config.yaml
d_model: 256
head_dim: 32
norm: "layernorm"
norm_place: "pre"
positions: "rope"
attn_scale: 0.177
parallel_block: true
init: "orth"
init_std_qkv: 0.0277
init_std_down: 0.0
decay_shape: "linear"
doc_mask: true
MLP neurons of a small language model. Each row is named by its layer, matrix (up: input weights) and neuron, and shows model dimensions 0-255. Each number is 500 + 40 x the weight over its row's rms, rounded and kept within 0 to 999. Numbers have three digits each.
Before each neuron's rows, "fires on" lists the tokens most often at its 100 highest values on Wikipedia text that the model never trained on.

fires on: "ing", "s", "ke", "des", "ting"
L5.up464:533542407474523502528494576483524503479483558488494491513523482546503508466419492465501458519488473497505486467455510519506489526501543498535533461465450434547518472480447496499463526505464431429522527478490511493512450481587467506554467485592517459459504496507533470572529541531469469496479552464512510560533517505456513480458437503530606497528492468516575530458550473454522556467559518445469516530443469585489462505482549488534487559508491517434565478492577481533503491542522468432505465484504561515460463501477472441469589527483459434550442456542488486413460495520567586488525446536511455512528504576427455539555551482470509447522514617598550478493500466545534485518543516465519466463512570423505472501511542520502538537442543508493499551437499556470509553502385563

fires on: " of", ":", " |", "\n", " to"
L5.up975:520506445547518470528459459480465447486533476503537425543484571568543564502598431540501515467498533496494559494523438465477475447497470499486516477491456470545514533484432566528512464466568551436477514516513485407479505426492472522485517544538550576542521538474451522434511527544451487512488501539530487459564602539617574475463508461512403510453497523464530494472514470530555534446475464524490481525476539496469444434559478509491542519495487514472579503529561543551455509469507469536544488579506443535447539469507536530534469359461449474495553497480507485565531551503465505468467499492531441492447572504460502383474473504530474453505614525512456489573485470463511516574501443495483502545500513515525483514534551511514493473527492500465491504503498490528451470466533443

fires on: "0", "ud", "5", " |", "mi", "1"
L5.up445:551460494479509539447545514460522400513522416533554468492544548539502566516552542502509495521459557442490525530469518475406507474601524551491490523511523476588533444467420464531508554468519518420518544559465583547491486512532460520524430528455520512470478556451423503562538514506492501511439459552523486468510536508497509452537528485469433412453428515532512513412488543460497507534506448521485572434479531485535502498436543461518511499375546493486489549594483548522480515529486473508469569457512520538460501476462477555523484567499463467467505406479551536484517485487561510482502518513514565526494520494504545434501498551546537451557479503535498511495386489528513471502474533482469460514482523549546540492467489460486536442490506374449521471489542468494472518551520514

fires on: " of", " St", " some"
L5.up529:502475516533519534541517421541446472496474529484533458476473503495426441514546545479493485572468464462548547530432447490534513521479548443521460485470464452541559524523473430544523519438451570454509491479536519482503488446484480506510523434431425490563510506421546507432492511466506441518518488560444553493519516474443497499465556526493496487589457463563486534468514470461529502505502588471579511523501483532445531489460495536514546538490446554539495424452563508445536426514519440511530538545441456516526502587487492500472499553555536445513488532477508452489417504573490512447536545534492507535506483430490536538487487503454449535463486515464489504599547432479517522488451548502578490555499506447537537447443550536572453504480553554486501536600518522473518608497556479

fires on: " |", " to", "ing", "-", "2", "3"
L5.up590:452494482563520560512551526490445487492511553590487539537473482498476443488536478494496434453477522457439581421522452546532492490458575514549570494533474521509479460575456459558451514470493489471457479495459558543540533494574530475453521526511416477557518452566489533541589538482452498428485536553479449518513479508455501476492540494541519499503531429473530518490502498466532479496492545471484547456528454467505539519519495428549445518490457534544518484539419627561425529549528523472470453522444438514484524492519461461552499483553503522419491513471463498563484477498460463447435534480576501419496474428523594507528501479547522518482523511555422527497435483468549487466448417454584491505503455536496438483478525511514555542476503463524552552470476509535437529498493537

fires on: "s", "e", ")", "i", "f"
L2.up270:497409442478531507536463453522523509459570557517526506564445463490483490509450426560540496448518515565518539491505532503437520532512451499462444496475520556517545431556416498510532468528531567565486403531526469510470429487431499520452571524441509401515524474491586532462535493560545540519498468480499531517509483438529467477613528543490480513526513417467503460494488410437515472535596504479546484457534495498449504540526566509505431517470558446495542511470492473561472488508495561525490496509484510489502533459454488546467494476500524431564473486484520558585529461555481484467583599492471533489522478516440505549521520420478488487480492556493537482534504529478462477436498529439417530483460555511497486589529440494514529504494476511459488541486453466556511542493430492

fires on: " to", "s", " with", "al", " for", ":"
L2.up897:534484463517463584517452550531467552445456503483539517487509478515561473510467531500517554564436502581563551484518509487495506533495520451500459524496542428518558513461586546487568446496404529491522404427472445501510520404547468561528539452515513497487507510538504458497500555465511537512514501534466541437417524423514467536475544460488432428514488534492429559539454504502525501491541449528481549516502522483439574477469494522508494567521464558539470513510505467536437495437451471620466395540572508479512514526486474531499572568475449549490485530482491606454512530439548543521506401459508474518527523470452525502529477508510507489530527479517560485482517478537502484541543498390555517512469508451491454515496477530524491548480515559492527497490413547463451504491512496

fires on: " El", "'", " of", "ing", "(", "al"
L2.up628:413499526563463484494530472563506424456444536560526533552510433556459490507521466433432536500484522529478528463494445503490538496472494492450578497460520413472440562468442511509487465427488476511464505557426434447527513589562510526533448503516468427497466485464516455469474511490493464457522479508485477521456565589548503492449503459564497476513472515550495546491494516485498474427570578494541469559593536495566493495476509441536475556500524515489564561476557591551488443459441554481454492509522473484500466502547534565505531496508426520450533528517499455501466560525495539492508526523453478533529496539542445544450516516464500388507520554499476576457460536531526419490470493475543526462549399503519520449470506505563494490450558541500493495570466475528467507489444487

fires on: "0", "SA", "9", "2", "s"
L5.up370:497471462538525511477498502516567537507462519533417513516457495521459504528456452462506587565476562510472492544491549467516465515505573432494503508433435509453482477500428467456545530454498434451542500486542542489470512424487509552453479485511453474539490460468532536462490568486558496462473462558491390398526518476503504519446546510543539466473526405451490517531476478480595500536483543473501514456483499534561489470473473492489433479462521444427553474553441461530494501543508488519568514522495474459499478489534511497453533400500465524427511397549440511469597521537529475436514445578551524532556464529542530450496561456471503481475478483522491525541493548462480489543557469563476505568520546438495448448446538513535499501561462451492520483509545585507482584494540511

fires on: "s", "t", "ir", "y", "'", "on"
L2.up120:470464469583401535527442471533491495469568464506447562444528513485473469486494451524475525577459509439505519524485545470526513469483516507474504514504517530478425536582449481480567477463446574482511522518487486514455438474507560442458443492484553448487475506526552501471442507490431521536485570489479577475501551571521492520556446388470528485495533504507495459495512464531417465462454534529523480459510489513503458549527473487465535481552515551595451450528484475489506462460469426528516518563456470467523524519394522554526495502553498465549530469490549525611605482547490482529544534493536540482477576447549488492484498533533510447543539540501474532560486506486537490509536440486474465511545460503472407540546557578489496487457487549454451445569467521556485502519438548

fires on: " ", " a"
L2.up849:497520576529564549496421448449486611436533554506483449501450541541555522562556478607488516478482464469493476525479495525505511528469436525492462544488507539520499496506493553460538418536455456463524443532472536513490509531503433510508485554532465534486481510464510517501478509509496476541493500528528506427417518569453432383509497543497498491494481530424479514514506497508425533493560505489472598461504440490533475489502457451471495485628584496484480505512453473490522546396437541460506542469525505539549481469455498536505476475501479507498508506518568573497425515491448536489420486456439546511459459541502569513467517403483568453515610518502503540487483478518445528470487546502503525484415472456525457463513529595506512447506497467440500507576518501493536511495506528

fires on: ".", "-", " San", "t", "‘", " St"
L5.up987:579443541470458503567456494572443502525540543473505577513471506452510509543468444491530522487552542482465503553547503466499453465540459557443474482449507486520540504484529431544501492455449492481459465473586562445559516475486515444468462484478429571511536451514478537384517502447505421534517476522536511486539450535547556492532514486510541515479550527523489477474477497500499532474547516547544451436536457463521507508505504539518535522525450427515478525492504517442493464589561492498545534429499375466522464461441460491531455500515607529502440475531514502458540480507517555442474469543454537468523496540469461512414529506511499582605435492464488473500496523545522514533440537537503517490533568520459476501511535458501404495520498535444477431445492547527509601451488464

fires on: "gu", "bu", "t", "e", "um", ":"
L2.up482:558431493493506448562574421485460512475639514512419523506528481460509552510497458531511542483537547506418451444452474526508469565515560431441499490555491529523465503542504544516490443445502566461519450543503495457491528463515533598481552530472482513447508549514499542514425446489536543510568438450470534513524411528507469449524474443551480485528530503507505461542500468504549483503430451486519540540563498570485447416540487550469519512481448526449525472493504520490554504515493424531542470499451469487500483480494529495553504472517435498458508563518484444478570467471462503487448521541520500510498474514525473453487526490533428596470518409486514484496509466505499496485539555410509508543493557481405510480522521453496469500550424399497500530538465487485564545532500601

fires on: "ic", "tan", "y", "d", "'"
L2.up968:502501477513473438559559506494550489427457526545491526486489506512491497497538527546493500536560452444505513519425461467493516490534514525479499471472540512552551370481482537496528502424458427513506431502521498537574503491452500482495536523507522565539484525479459446491482535531490531606525572573518482433453482543460494513448486429557449466521523481495495482488434515522505392452568486481504521466513536421450510527517540458499503483558514497452436509488474439474449550590509522553543476461480500466473515560518506519552460420485441507482475504440506552525502544474468451473598572486590475508438547503480527548545546538557454534482550564514482527515438495533512461430487574505552470517467464498508523498466506469441547532550518546480434500447488467600482420548499487

fires on: "\n", "ic", "e", "lic"
L5.up339:545514480493470518493501517527526593492490464572510512433489493506409538489464474465572490471554470561488488517448448475494471560531545532406418474521524517528451473501498450509541496454442527510510559453551485489430521509526413476544483488526494456524464490519457513488493520462512524539467506532485504440479485493479478527456465496547474471517503490474441487521530552417432559433455596491519520483502464481525453460542502574498472436554481533544519416468524515542572473514478460500414481488517581488587515490473475516525548521477532558518476475505481490450546548522525473462548566516508521553484485538460498568589559466486520462519480535595494387468540485502433547508509479509510591453533557567541477518508452501436540505400527545501453504519448446488497500424490566

fires on: ".", "-", "=", " ", "|", " with"
L5.up133:496482501616460492523501458545532448479543487455470477507477469557506505533476541532436495473483513501493568429515472486501486449557495532493502474467526424443397493456505518479515473544554475465470490470478511540550509490527469491546571522452541570442513481456531528528416516453564524474499526523491484496549485498506476613514563571517457496473435534481457487497451571514540361464519478578480538518512516483552508548493503427500527496562536462497458461520443533461477532500454447442558536521521495467532544551465515493505501452534480490456470493491534475515456519511484504586483469506508553500507497389486517481500477498589556518525513459469550516434473496519443501449538597541615520541442506422525549516489417534517534488587536485519508455532433481504466511545536521

fires on: " of", "al", "n", "ar", "or", "r"
L2.up477:516510512548421479457526484502534481468398554464543448505467458472487513509449511501457525506625516464479466487479532488472541599442485474460508527460492531428441485466506503417471500496496584449502509489529490530463545520499561530505520472456483441496493566511485522458425590489528486493480475494430507465465485547514539463424511499508432538493519435494541585526507476515501528521487501528532556557526487505527466513486554512398539506508459595430496450477465512559496444525576490539459551538463465507527392527516473546461453549567466467477564508480481527534467491461528590528519509523547503459497510447534524558534452533541544502528499491495530505546565460493562572412540500525428526565479503447514405538548510449506515497508478475511411499518457504504476487431509496

fires on: "s", "li", "ran", "ox", "h"
L2.up706:435509441499476436497514538562497506465503473461499494477495529598401477544516509564464539502477487515574555500513491503507539480547508594570472464532496514564494532488515511553531493517561480525457523498540466476516522457524446569513493462610497415514478517519519476443460502511573527448579397549487396526472466467502599474483564447512487543507432497532479526426520525544489486438537467522505492456506525491478509505513434449521450512440455563496503452439472437502441565507554513430518529444477408463559474513493517553470459467441459563494538472473528485505539466512482586501496516559470534535488476504524553537469541528439519553464513521504440482443485450468487522436477494529503498530525494482535545474530478457500555473604432489467474521519505486492550563531538466

fires on: "'", "y", "ide", "on"
L5.up218:468436491534472589497519517532524510438469552520540532575543554521572472504477521450517513547545430580485528528554484554504525435446490531469479449464460510496541527525486511481497500501496512483480515476542500525468463535531604575475457485470516526480502512475475467546437483565381495474468494478518539434429470479448533492519481559528486496540561530495502520485461479554552510508476523465516543559505501480512543504485452463453483486515510508501541466397520506545507416582456576556544415440436560510514525565468523553494539402532515574447418481487471474504543521417446471484501477447498543552476503452464452501515490589571475513501496551445546485496525497475475523532561470519494512493534472523494521495485440465503527500581529507388478559515445526526417471493534491

fires on: " ", "n", "ca", "5", "na"
L2.up410:576509510462492545398504537522497517453565497466537486534508578501564509504518496481478576438412519546458452520473496538543559469504541448518470540450506512509553543467477548365501538519480536531480466443471426455447507463535416553498545493526489449453494469577470536486457506512465471497462531513537474407515476445417507486506537462468536439523469464535400495476533511527477532501541571547560593471504498492460547492507539480456466553456485529484531517472499531517499571462370543508499523508530619493502533433562501476515496475490502483556549500485503538481496550512562543462462554487476546420510447486496477504544452487490518458540436540494472511505564467507426480459432534441479500574491533465554543555508513499466484519520496480520525545483491527526525488534463517

fires on: "s", " a", "la", "a"
L5.up38:522458471410569541541534482522532543444587427559392512528483427565459455515547585516468487473513432516481521516518547508398527515498487475464544494548521490488483455499489451499496488514508504551452512473478515472504459549551490504435514458516472516517434578550467480434538460523446487519528507487473450489447490475482491484533480526562478617514578450494481507494495506471525483469609552518499508476553445472535408520480415512538549532460448495465554500476491506573483544507490500572433555471492511534494629613535483532482515510486488537474493496498424491497515525448457515491462493514501482480545473508478506535509468519458524527424533501553516460509582517494498490525553494557491502486522466518515489517520407506458525459488479541522455492436464613498545437537496523

fires on: "n", " U", "ja", "ma", "ist"
L2.up395:457496474557540434546549523584524476471541502432461463488557552495553494534523462598541471507523494534481480479436460450491503451563523506491431505593544540484542489477561415481488462455519500515537503463511416418513547535462579443532531452531533535478477513556504533517464431576461589515489479477519548438535492431469500489588476477527579590436527464499503460545488494510504502472478479417542569411491491512444512491482433506539529466471464498456487531547438545523478542563489494493506509481481523477506467523520492457507473461513512466507489481503544435537535465443524470457535545473467502491517508471468527522515562473497547493500509493493534553502550509576513433507486498447526470463529591494519430423512470443508453468598563485456551565459490518500474520554443541

fires on: "C", "S", "G", "D", "d", "cu"
L5.up484:580504441543519543493512491490501527487486466481516441529471549502494551468499478492496486499493501453500483473529560455481456503509507492449495505516611495501421483467466535547478517379427464530486503497499457499502594517497425500506502552450542542506506488547497504523485507532563479489591546530519440445556461494480432457453438535573626497483392561496561546514457544474472535489478482527470532509480525518523509504443521455457475507491537521485396547570457534459496487607544491572487560542523455499517466437566429479442497530584477461511485439550465476515535458493484524592437471480501510518531543509446510516503537529528477444585456498555561485529461495478447524441506546507494521513525551503538501489525515507508521571517417467487506529560447485499539515434482460

fires on: " On", " on", "On", " of", ":", "s"
L5.up447:468462500537493515569466476454514473496518548521522485499489557455460472516521533458451575531541513541551473466523502506432525522532555456510477474497497498478463510475409497549526512567430521444502497541501527497488558511507510502497541481501486458447481498546533434507505567495442532432489432520534487490514553464430450463616506469523512519542500517556436414534501545476494479491557501535565582474580491384484504503537511505509547487540408541503476461520497552529462493547538552608429450537492449545524514499534434499411529500463458524520428489510505424483531476520455479574520409450499450498566490455554481552511493511499496539481540442426574508519445445509471540582476477511511475518494546584506497464494505479547548472527446538545503511514539552412494518466531500

fires on: "5", " mid", "em", "ud"
L2.up218:572476492538516500450540518531542522476481513479530470532508562461465420512589480525479513398456509513539530497526481516430557452495497467481550447499524511471523470454446648544539557494468510510439466491521469534519478473506442548474507450551459502490486493476512557512581496469469540556453511461459487494461494438555560475505389466503485530464519423520504544461476496516541461442514494529533448465477504470483503480522497451505498526496496517535451548460492520553432436571486536489587508464533471561402509474546459537474443495484521498435489405435543554562460504476432546543547519572546560463517505427485501565458593480499534500524443566515470539457510562556449460497547511457496501499485511503504561508542457456485510474438489571460537471536481482498529488494510552

fires on: ".", ":", "ul", "us", " ", "t"
L2.up622:544503469546506518543517478501450486515588503513530538505430479489512474482495413460515541482530485469512477476484535453556505520511490458453500531485546407464474494484511568482419424529451480510517483485545493453533521510445483461568467480500542563518535460503541578508481520486499402549475550496582475520476529511453506497491518462500474507485466506485524435550531513496508484473448455483549441491490471598483593451501518510470540506530536451545457473509509512541491517486468432543460505412497482555459447528519619510456404488571460571529504476576461518526529506535446427424512480483495593490420573506541482499566532455556498484442576463519512478527541484429545503494539576464483538553513521455495542497521445514456486485569481515452509436442532481455548531503576532

fires on: " was", " |", " politician", " is", " of", " a"
L5.up239:545519537581538532487458487476510477428490480553497487484523474504564520530467487587537519480398444549448478522511499468447513501474407559507509541517543362452457473437480463489544531468595463500507507534515395526530468496434591540543486521522461580472421543528454460567490472544444473499480542539527496508479592468520525529423477426506494491536566501480517531530475508507475497468539547508506551498499472477470479467464520435435465516471479538474500436568543528442479513451490514480472528480411504462533546525462510473586544457528442439483517487468520579486553515487497527467518486515426489536504563456446487494511450506542468483440471532514543526463497506544494582504485507443544578495442513447476466519480519499501478497530560475537493580515472492467487452445545520

fires on: "ing", " gave", "ed", "s", "0"
L5.up128:483468514503607508500461523421548411528532534515545481512535544516484590540500497415489522579543493504481554514529503504488490439495559538522526530512426495570506442493522512466495495553497410422508510483478519531469499467550423512479476523579513510520448535482492472500497547546496442468439518469527477508482521562504485487537453472506510536504452469481509463489459490469443442432535515397490557564494500483527519433482498505563504492451484513388506456509527422533432485526481483489572517546510557477560489493530582456531466538443518522559463558566534462446486545535467445510495538541523498487462513471456485543439499500480553441509547475547526543488457442513425530495472554507508433512448517484466439449517491474498480449550496544491503583535409546519500548436511601

fires on: "im", "ir", "la", "ub", "ant", "am"
L2.up78:505492498513490477488496503506479556496535484555489449535422488492423521557425559465531502484433536530554502571547504522533520456571567495454455443473493507500436556530492446507565499463529480463462480508498494465508453495416487562459497492523551507533515474515542428514461552504493454461443535516512453507442424517453543445580483442467413470453484575452491508536472439500411519491575496489451547459503488477543532530537429500469490541558484503479504499526477479521466515481517429469500548493514535546533530494487560494521559538473556505492532557503485389552539520472484508542569554471546593464543545506466452546505456479489521490481487462514501455599477482480470520489447441594489461448434527542478541478471528472497590482548498581431481483507504490528501597468550461

fires on: " W", "R", " E", "E", "D", " For"
L2.up519:447463548475480452467408467450438387457477496539518554504489504474506486556532481484466504538470495549447503496440494473536510554571515523505552512497548531476439439526485519412463510529532484523487530545437498486523440500548560525470482494568492460519513414461494493576544523569436535466485550469565477465491509483449504534502447493484484506465495553549495494466495481460487454428584531488536533524487494488461509483595590553509514478576516520495484481486504593513546466504500552575467500520450466504420493527463412438455452450554452484537515524544524511457546520531478510524448469578466511465515545582481482551521559521500549473561521583464469488475532547487527462522531451496440497578544533537558549513527502509520522498517499449499517464558563373503514469489497478

fires on: "\n", " |", "log"
L2.up79:563442498481487501523418570510516471502556488490484466547446540474463453420556497416430447492530476457480475517507541505607559471499521496496478483498523479463483440513538560428568462455537518462497486480569497531523484547523465526468525544494497540442497484441535464496526485470527475492473573480532545479488446542525464506512520537556503463549521471535559495607474506546470505525506485578516407522558421498459625534582522507476549491546511478483415476446490486506477469520578572511522484458494463467484486528493493495512532538493455441487491473591524525476443514554483474462451440532507463404454482440510476525477523480581563515504524492520503538476538490486516532491443395477444508494538478456511464580481552498507519479438518459480470525473470531543405477438484528

fires on: "n", "y", "i", "ft", "e", "u"
L2.up30:536471474537479411562512458522584499495512487500531503532583504518511474537529473476489501457592503473466498550514539534425517473541556475418479496527461476546536532491473486511503471496532513533468513524409486467473488534553557516610516518530462523426467496457499495445613465554524388470462554516507658502478507493530495482523479478503482500571452531510505499547510439534527490457504518451514480545521430448553519559463471467551462535463504479477488516503487470489506545476433510418513468476435476456559450506469406517461506473547503516479501484554475541531513505479556440479486579481493445510515542450458490465528479440495554475482501543501532461485523484442508470553451492469463447510508500476440529595522608448448471522481448498539480576520572491506542472536535477

fires on: "s", "al", "com", "d", "fa", "st"
L5.up753:494508521508469510450500531446580487406552464437525441481580474507535431501474583451508515520481544556491485489519544517509446528558611470502553608502457496461473476582518498518551556485434424565533426485505530528481559446544460558462509519494540479478488497550534525483520515478467501545459523560474457522487450466478542533421500494464455369528500508487481442516497472526553511549510470570511451449531551546528453543510527589436506552507520517484408486506462436522464533471496513520500507483541479533477519477523512481460496576542508476481455475485492510532481503458541428469505482537537518509442533535507533570476554481601514496511525560499430490421511440439542497473475588486513532523476518493527510521498524566466438549553499513510557450445519515503487554481463494

fires on: "'", "et", "d", "er"
L5.up252:518481473587514534516487423497496558487436535464596511446542509465502587443484482567453521538518475537466440536509472491493448510470482440467455493417562514480528475512486516558505453437567499458539470511533457475575461532543473536529544423495477433495523501454501444519518523540513422524497480496521509584504571503505511478457459552579486427429549519513512501550552446426480506542476480523514487516431542438484541523509518526553492550497467467562535530551553449473493479487537535447450522502531537481492516511481525483463529479427483491460440524589536426534453569530564478504488483536473531493455540473467485538559490560492477537505544430564548425501437520526489470453488529512602431477532482495489468441551517431562450543455511494501527497553476511507485455450537559

fires on: " (", " |", " ", " of", " were"
L2.up867:528452417501426475454455517552502522497499491531484470545492571521488464525571496568511513577428452578535469532475481412506502504506499512524477549526495395538507521547522560527543501447511517449553450495506469467483518543500528463484510453497536477501447512526453493472493494533437492488490535510550544440522501448441486551449465473499500541522434453467525498460484421504456546487479505610494549553488578485494453464448516549502465492573424545510527433475487494512529543396515490465470480515509461508499577518515526507449462524482470526510522485544505546539498533516535429489470519525540509472494469554442527430532506580513457544572407577505559574550563513574448510433507458516444436543483537517594521453476504445509477510445524543502527540512516487518433550437495524

fires on: " "
L2.up754:534477489555520485413512559497562524483539513568528466544482499470475487486507519571505515513452473577540481474474478553591554546572498466515475472493525474475504468512470567522468559519482545461503518492449553451543431481507464481560496423518492437531474475475532509419453487474580498555479456485467499485508511543425499495527500519596485479542405557521455609462502501503467456514494555488459530551444518525496454549497470531473620477456450443545515436513475452507497510422439531577479525560497481484457447517540485525476477473508520464558504503468560534465413535533523526483440472536482545512467418487459441534505515429474540509513575475473459487494533468517539522514495483489491426534493546428532466534517499510548579464592556450465555487520491525456493568493468467

fires on: "on", "um", "\n", "in", "ich", "ö"
L2.up164:449435474475517545442520442493548510544562576531481485496530497522486483448485480489414445565530508522479440549434498457535494508452520533526478455404478461469534500555500533458535488405453440489515449449581492546499439509473490517536553513490584513456486484432465540473504479514460516594540399467508549500481476490577575505499473537473498522530508504515524443512554554554449575463444494473508514480602497451537512518548498436495492558475551482507486538527503514557478459495499469558485467506516544507499537448543499457407566497493470597558556446502553428496555496450430584527439467499455525443436482509444478480533470539462512487454529503518442482517578533507493558553503454490499440521515550499528478460456560501511547502536507506470518507482500526546562495476480476

fires on: "a", "o", "ha", "rg", "ar", "or"
L2.up579:554514439572472434474427533547516558514504506488475489475421560512488469411452411524440464460446490479460565456488591507520547553479538518508576506549479524463477443562503505511530469411517546510447521575518531520495528583393449479417535511455547534458443575514494429476500547543469481512477512510413501468526471491441492592413496565500519497472540552466526521524499523529493472537516475483514504483491477518538508501471522529475510537462501528505490530515469517519554449460581480533467542492466433502507495527495424435469551514469513544513486567444474521489449574488567514539422514582512459449461568514476481465535447509514571493506578453509516541559445475498568540523472488517481439508506525546453502482496553540485455509505451541465500531487560503541509511504534506

fires on: " |", " part", ".", "al", ")."
L2.up954:522511566500515430530458489472458462545531535446538538485449534577461454538523540395481529517471506512468467470534496481530537511533471484448497450515506540524453515425533507431494488494554531492536525498533455526468467455490498507406471568489493512554462455511519496447614530410481496449507479464479487431520529511521453447506528486532564425498609493505522541490471442503529481467513551489588444469549503464593439542488489499432568497458525472445490465476482557486465529481440457542467430487542445507511510504520531523587533503510545498530498538530485549476510471505527499523436517532468577509498491498498564513461453484528571541466501474537543467513494497491500473570469478468565458513535477466523513540374565548529472468543445550451455533556417452507529526405498488

fires on: "s", " be", " Sta", "ina", " remain", "d"
L2.up936:530492506457588498510520587543490455384508473564482491497536465466465458499539524443518419502510566502472452476517551507580562492452547546550474475547498550572412422553478450509512540448436484442467481496471433488482484531475527496493514527549447535515450484473556519571463556512444496424443543519447432456560491479529484509489471478492444504540540499483485484503617438572528543583543415501435539448455492527484509524525495503505507465575463528429427466550481525535497481461562519520532479513533453528476528455477533500509530547478428448498487451484495502509549546544474529465464484497478470529557509512540463460511529483606498526471475523540537464542512500548468534519568518505519596477482511522493456465487484529492458519466505485505458457474597531541444524497510527

fires on: " A", " a"
L2.up900:526529579339561511469481482448530503483459595486498510490553508533482436556528520545526462525480527508452514546503487494465531473542528498489535538499498502506524466504540573473469505430528452549494620432484536551459449517508533572509476461518520421492568560485527492468500415479475528480489497504460459458507473477532527526492461480511518540535551541481488462522477490513513457496583471461486577525491491446500489475427522490560497483576470508449556444515437466525443490445519434494505482542531450507524523435486552519480514532531505503427552462527477476459498499536579448510509522514478482516474445531523584436451553526526414456445433537475489492477493479605482436479501543582513469530514499431533525538475503543476513433529506461467494500560532521466452549412561488

fires on: " ", "-", "\n", " July"
L2.up237:533510515490573507502404504516490519464551445487501457469532450517535459515463543549470462478491577504445563504578495503482520443550454518527543450472448495513494524612526592529457567433482553452497560463495412548487416491482496474481509468466544491471525533538416473522505543513469548567399509481485476425447521550521518591592523499518478480555512487501421555417520481481452430520516590503492519599582441472549594484503483499467542550537443497499544484542518463531494510494499463513467552447538424511512480451457550549500439547501437471469495505495500542488479480485533556515457498546446507498491488474441528499504499526459533543506518470543492491495436444534548543502498581501498511499507513443478482530524458518538503445473487460464500558468515524502451503544479461

fires on: " |", "°", "1", " L", "aged", "w"
L5.up657:555463534536553561454450485477448486507446520443510502548538506523540542551458531485413558487517480500467501520507494485434484491458543472417481464459548444509445534532512417545476472469412479469493530519495525556418482503489474500457539475556564425452488499471503483393518463515449507540516553500526506497512536575527469533539481539570504489496448516568397537517459498435511519566462493473573577477507566483461536511516521462494545496483491500487503559428495465523505483455513526535488470530579442439603562511467428552496503500553461451514518540469487507504555429556430495484475517480516521432495479500476542489522488510529519518456548583555515475532538550497475463473518451514555498503471462515503559495454498509471484516478523521422506398624482490475525524431536542

fires on: "-", "0", "9", "/"
L2.up714:517540509526540579512539475473489557464519471551502521547516538541522496515484545493482505505505550499435423456460471469492543498494488444500592493538551468505574493494452530523463540490449524479507481401595468478532507533450520530527545474472443522545504566525451460525496527560533514562470474522479475497507567450485541489440444450521503500540564481461442533493474470518500471424467534517504486475492532508537534423514531472521596540407439523444481581457492483520541524463500548480576438500442486477430452447476533474500519403519504511478476424524484481435535557494495541452486543517523452518553530466496512380485469544583497487468474513516521538506513482562465506537545513491477417495532493483428489483543514415471422578557512493500454572490510496472508501418482591

fires on: " to", " by", " in", " For", " of"
L5.up693:484460512544514508506495499504495526444494546460529504466490536464458513513594521456528552477501488582482490505469553552490485448502503477534533416574466519508432535512434418497393481428541453483533489415531462528543425525526479483540502518517512486557468566483514541422488504458513488443536535453508556439545440488484498491466518433436531410532555459491475520506537518525456511506517524527513558529526534473489480484581503565470555517581550492552521498405469551475457443444513421488459477449517467509498447554551562490475471462527536457500520588505534512491512497520502505454514428550559494559438509528532490516485524525508499571470508542554494516461471370500500576515498530473530497491546498458463479449526473538411516487438498526528506461493396570486544483540511512

fires on: "'", " or", "a"
L5.up709:464460567517472504466490500494487572515484492396519543522514515473457431528473455433489514620515407466524466501536473502514532489500542475443553467459557559499482548494547543490557494394545493585495473555478505460575462448493444542470503508458494495470560546474487470458408489492474455561443529511455525480493519505580537544494470438539506490473504547511473527472464529599544469424479522540544496484461526501517484577521517515521449527470546467446523497545482502513514523433436488533464533456447468470508529528607495527559552506459463466514496531506513444515532545521555450533432488487539464464445465556529486463464476549512546508479559532561487487416452496437479528562486497508486421427530456481440489494582533471512489483490495453530575472526489475500573530479452508

fires on: " |", "'", " of", "1", "mo"
L5.up254:496471459484508537499545455426545459499465515532566440576485483527514463515496549510468556535492464542500426547524477476510450504429497485550529563468534519553419505501411570462458471461444522507527500451547508514496477522456459538588462563554528470496634536533490451508474515473404535542487518490499576531470592509582480518514493495523522456547439545480474479553534515549506552492483531497517486513523488496510524543578503538480577522430492460511496435477487552490508442476537462504432477478513461502573505505545500537489446506470521514517522502482584468586425488516471532494448517537521450548565529466472443484488482467456483588522548491490532495547493417475387464484459460418514499522510532442458487455485562497472443532526475485511536466556481547444470483547500520